config = dict(
    d_mlp=768,
    vocab_size=2506,
    tie_embeddings=True,
    init='normal',
    optimizer='muon_variant',
    lr=0.0101,
    lr_head=0.00684,
    schedule='wsd',
    final_lr_fraction=0.1,
    train_tokens=330100000,
)
MLP neurons of a small language model. Each row is named by its layer, matrix (up: input weights) and neuron, and shows model dimensions 144-207. Each number is 200 + 40 x the weight over its row's rms, rounded and kept within 0 to 999.
After each neuron's rows, "fires in" lists the words (lower case) most often at its 100 highest values on Wikipedia text that the model never trained on; "fires after" lists the tokens most often just before its 100 highest values on Wikipedia text that the model never trained on. A number after a token or word is its count.

L10.up367,223,221,184,222,205,208,188,175,204,245,168,268,178,224,242,313,192,242,152,173,252,236,239,153,173,245,137,221,218,228,211,235,169,183,160,167,234,184,197,275,182,137,200,187,236,269,240,197,204,186,185,266,156,205,191,209,258,126,187,228,206,164,209,250
fires in: "suzuki" 37, "opened" 10, "opening" 7
fires after: "u" 39, " open" 17, " a" 6

L6.up676,267,206,180,252,170,152,175,179,155,141,180,210,173,237,254,279,316,204,190,216,153,244,179,230,136,190,154,229,248,159,243,201,174,239,156,118,215,173,247,189,183,225,170,194,250,156,202,157,218,167,132,245,235,178,190,242,220,258,230,58,153,226,147,186
fires in: "states" 54, "washington" 8, "louis" 7, "brazil" 5, "billboard" 4
fires after: " United" 54, "." 5, "," 5, " Bill" 5

L5.up12,196,219,200,252,156,205,160,217,271,177,191,209,144,195,253,182,167,165,117,206,241,220,202,173,176,132,193,149,222,202,197,101,215,149,204,201,168,223,208,168,181,172,166,250,172,209,141,138,152,281,226,131,122,193,194,210,189,224,266,175,214,209,228,166
fires in: "which" 28, "cheney" 8, "when" 6, "tamil" 6, "fra" 6
fires after: "," 19, " C" 14, " F" 11, " T" 9, "W" 6, "Z" 4

L3.up729,247,204,172,158,263,196,192,293,226,211,157,239,233,162,174,204,206,143,153,192,232,216,168,172,204,195,253,164,140,231,194,161,201,215,170,205,193,183,192,259,227,218,177,187,245,243,196,196,186,208,200,161,290,124,191,161,182,155,244,189,259,166,179,207
fires in: "japanese" 35, "england" 13, "london" 9, "japan" 8, "english" 7, "brazil" 5
fires after: ")," 31, "," 14, " |" 8, " in" 6

L4.up81,143,164,176,266,209,208,197,185,256,175,218,220,255,218,185,206,148,242,252,247,178,192,225,156,213,188,207,225,260,193,174,256,163,186,196,151,156,161,178,119,154,230,180,213,138,270,200,204,149,254,153,238,264,140,165,222,188,158,183,157,262,159,126,170
fires in: "the" 100
fires after: " in" 13, " of" 12, " for" 10, "." 8, " with" 7, " to" 7

L5.up533,164,252,152,176,265,102,310,220,214,231,175,189,132,168,248,198,224,214,173,232,185,225,216,226,166,252,167,223,175,144,181,257,197,147,267,225,224,119,161,221,204,193,227,236,116,235,159,172,173,222,191,238,213,121,217,195,179,206,183,201,208,142,163,212
fires in: "first" 26, "finance" 5, "financial" 5, "western" 5, "left" 5, "finlay" 4
fires after: " the" 37, " F" 11, "F" 5, "f" 4

L16.up471,254,153,177,214,233,183,193,245,253,255,168,207,185,114,248,183,173,90,206,230,167,277,180,241,159,156,176,169,158,177,123,221,231,173,159,286,225,284,298,273,159,200,191,178,251,227,240,196,152,144,208,215,248,211,194,211,230,159,171,205,216,186,189,218
fires in: "2023" 17, "2011" 9, "2024" 8, "2026" 8, "2020" 7, "2025" 6
fires after: "2" 38, "0" 37, " " 13

L8.up565,164,215,161,223,180,199,201,214,135,165,230,211,173,188,275,229,246,223,147,188,166,193,124,121,87,181,162,209,247,233,218,201,187,245,137,163,212,193,187,200,185,203,198,232,131,284,167,178,249,251,181,218,255,136,238,192,243,137,192,167,278,233,193,204
fires in: "as" 31, "what" 7, "when" 6, "date" 6, "which" 6
fires after: "," 27, " n" 8, " in" 5, "|" 4, " h" 4, "'" 4

L3.up607,177,167,182,133,203,165,198,228,250,148,192,182,167,236,172,222,143,171,218,152,258,84,187,175,217,257,175,198,226,195,225,249,256,199,194,246,187,217,203,251,216,164,181,246,174,235,194,242,176,227,214,138,187,135,180,196,163,173,252,174,150,173,158,216
fires in: "japanese" 35, "japan" 9, "china" 9, "african" 6, "brazil" 5, "russia" 5
fires after: ")," 33, " |" 25, "," 7, " South" 5, " of" 4

L3.up464,246,186,177,187,119,202,204,236,152,150,172,195,197,192,188,209,236,192,244,165,209,184,221,156,161,167,160,246,202,192,136,166,257,292,184,232,221,229,155,236,196,220,115,201,180,163,179,205,161,173,179,167,197,237,164,256,169,224,98,196,167,170,133,184
fires in: "time" 32, "well" 20, "much" 11, "most" 10, "administration" 4
fires after: " as" 19, " the" 13, " first" 6, " a" 4, "ning" 4, " this" 4

L8.up410,247,157,230,183,207,259,213,232,136,187,162,217,223,201,143,191,253,123,316,190,253,180,185,199,187,164,162,113,142,133,254,217,188,224,200,197,225,153,235,231,235,184,227,256,261,186,268,196,256,164,217,289,196,240,194,178,209,152,223,191,244,264,171,197
fires in: "united" 31, "royal" 7, "applied" 6, "multiple" 4, "denmark" 4
fires after: " the" 26, " app" 11, " App" 6, "ip" 5, " an" 4, "," 4

L9.up574,231,174,232,186,188,159,74,124,242,216,268,182,144,227,190,243,217,186,185,214,259,176,264,156,166,150,157,175,180,156,162,130,193,207,245,184,124,274,192,245,139,252,220,181,291,204,204,183,215,230,182,247,226,173,202,166,236,257,160,234,252,204,198,192
fires in: "10" 29, "11" 19, "120" 6, "100" 6, "nizami" 4
fires after: "1" 66, "uc" 5, "ic" 4

L6.up734,186,126,247,129,140,241,208,238,191,175,244,241,227,190,234,171,219,201,203,208,194,231,164,167,203,266,214,202,205,160,121,164,115,182,191,223,152,244,283,216,233,204,225,161,229,261,276,147,180,174,193,158,201,134,173,207,218,204,207,215,205,204,195,165
fires in: "2022" 24, "2012" 15, "covid" 4, "4012" 4, "2024" 4
fires after: "2" 41, "1" 25, "I" 6, "0" 5, "H" 4

L5.up121,230,209,252,139,132,195,189,244,197,202,217,168,208,160,233,210,131,137,174,214,202,189,194,211,144,190,166,150,235,149,191,196,187,175,190,198,185,194,262,166,187,119,279,157,268,264,168,235,172,215,191,229,141,115,150,270,175,172,230,225,219,125,267,229
fires in: "suzuki" 36, "species" 6, "racing" 5, "rafael" 4
fires after: "u" 37, "S" 10, " |" 5, "ru" 4

L8.up43,211,277,257,218,182,174,228,166,161,225,164,233,186,211,197,185,122,206,189,221,199,209,254,289,239,151,260,179,216,158,141,178,208,170,231,131,183,238,185,206,242,163,192,143,146,182,249,262,225,258,224,124,141,195,187,206,253,152,204,211,226,157,238,188
fires in: "first" 44, "final" 11, "last" 8, "junction" 4
fires after: " the" 50, " j" 7, " his" 5

L9.up43,197,201,269,198,175,127,244,208,195,211,218,173,126,225,204,198,281,230,164,160,249,200,180,143,215,108,204,257,195,165,240,167,174,192,131,268,206,161,177,251,173,79,193,104,232,165,159,179,202,142,158,133,137,236,173,178,201,183,215,231,249,174,203,266
fires in: "film" 19, "show" 12, "companies" 7, "santa" 6, "station" 6, "company" 4
fires after: " the" 30, " comp" 13, " The" 8, " Sant" 6, " s" 4

L5.up414,192,200,216,192,209,211,194,219,194,127,112,139,165,199,186,197,224,146,109,199,246,231,235,174,175,214,181,147,228,191,189,224,199,144,238,210,173,229,140,243,168,274,257,248,267,216,200,219,254,225,206,205,246,157,199,199,169,210,245,166,198,195,186,323
fires in: "when" 24, "which" 19, "this" 18, "it" 12, "what" 10
fires after: "," 31, "." 27, " in" 6, " W" 4

L4.up526,198,176,215,259,191,163,185,177,152,199,205,116,185,167,182,164,237,257,233,228,262,160,220,247,167,159,152,192,257,152,199,136,204,148,126,151,242,236,96,212,238,188,203,247,184,215,181,113,219,265,280,256,217,168,246,299,155,169,258,229,212,175,160,228
fires in: "first" 49, "second" 17, "third" 11, "top" 4
fires after: " the" 29, " his" 8, " –" 7, "th" 7, " a" 7

L12.up308,199,187,168,183,185,210,211,136,197,219,221,255,242,176,161,270,239,178,250,188,233,163,171,193,137,218,88,196,187,187,139,227,286,185,122,213,214,165,263,246,168,231,247,289,142,203,230,162,182,197,186,160,251,243,276,161,151,239,206,103,208,212,177,255
fires in: "japanese" 37, "french" 9, "english" 6, "northeast" 4, "chinese" 4
fires after: " Japan" 37, ")," 9, "ort" 4, "ines" 4, "b" 4

L8.up363,235,169,157,134,173,174,229,209,164,174,203,225,179,197,213,219,198,176,106,160,230,167,242,150,262,153,214,141,137,158,202,180,220,222,183,209,219,187,271,217,231,152,204,165,157,238,183,202,155,214,140,161,226,236,180,168,156,161,178,266,186,198,221,186
fires in: "of" 23, "most" 10, "their" 10, "these" 9, "time" 8, "other" 4
fires after: " the" 22, " The" 21, " one" 15

L3.up756,214,186,139,195,230,188,217,210,198,211,111,170,227,214,144,141,178,237,195,210,199,167,272,215,248,142,199,129,210,136,176,192,225,184,217,163,169,206,206,170,169,217,224,194,253,217,198,187,183,230,194,211,246,223,206,130,228,241,157,194,227,170,203,199
fires in: "first" 45, "former" 15, "last" 11, "royal" 9
fires after: " the" 31, " a" 9, "," 4, " his" 4, "'s" 4, " –" 4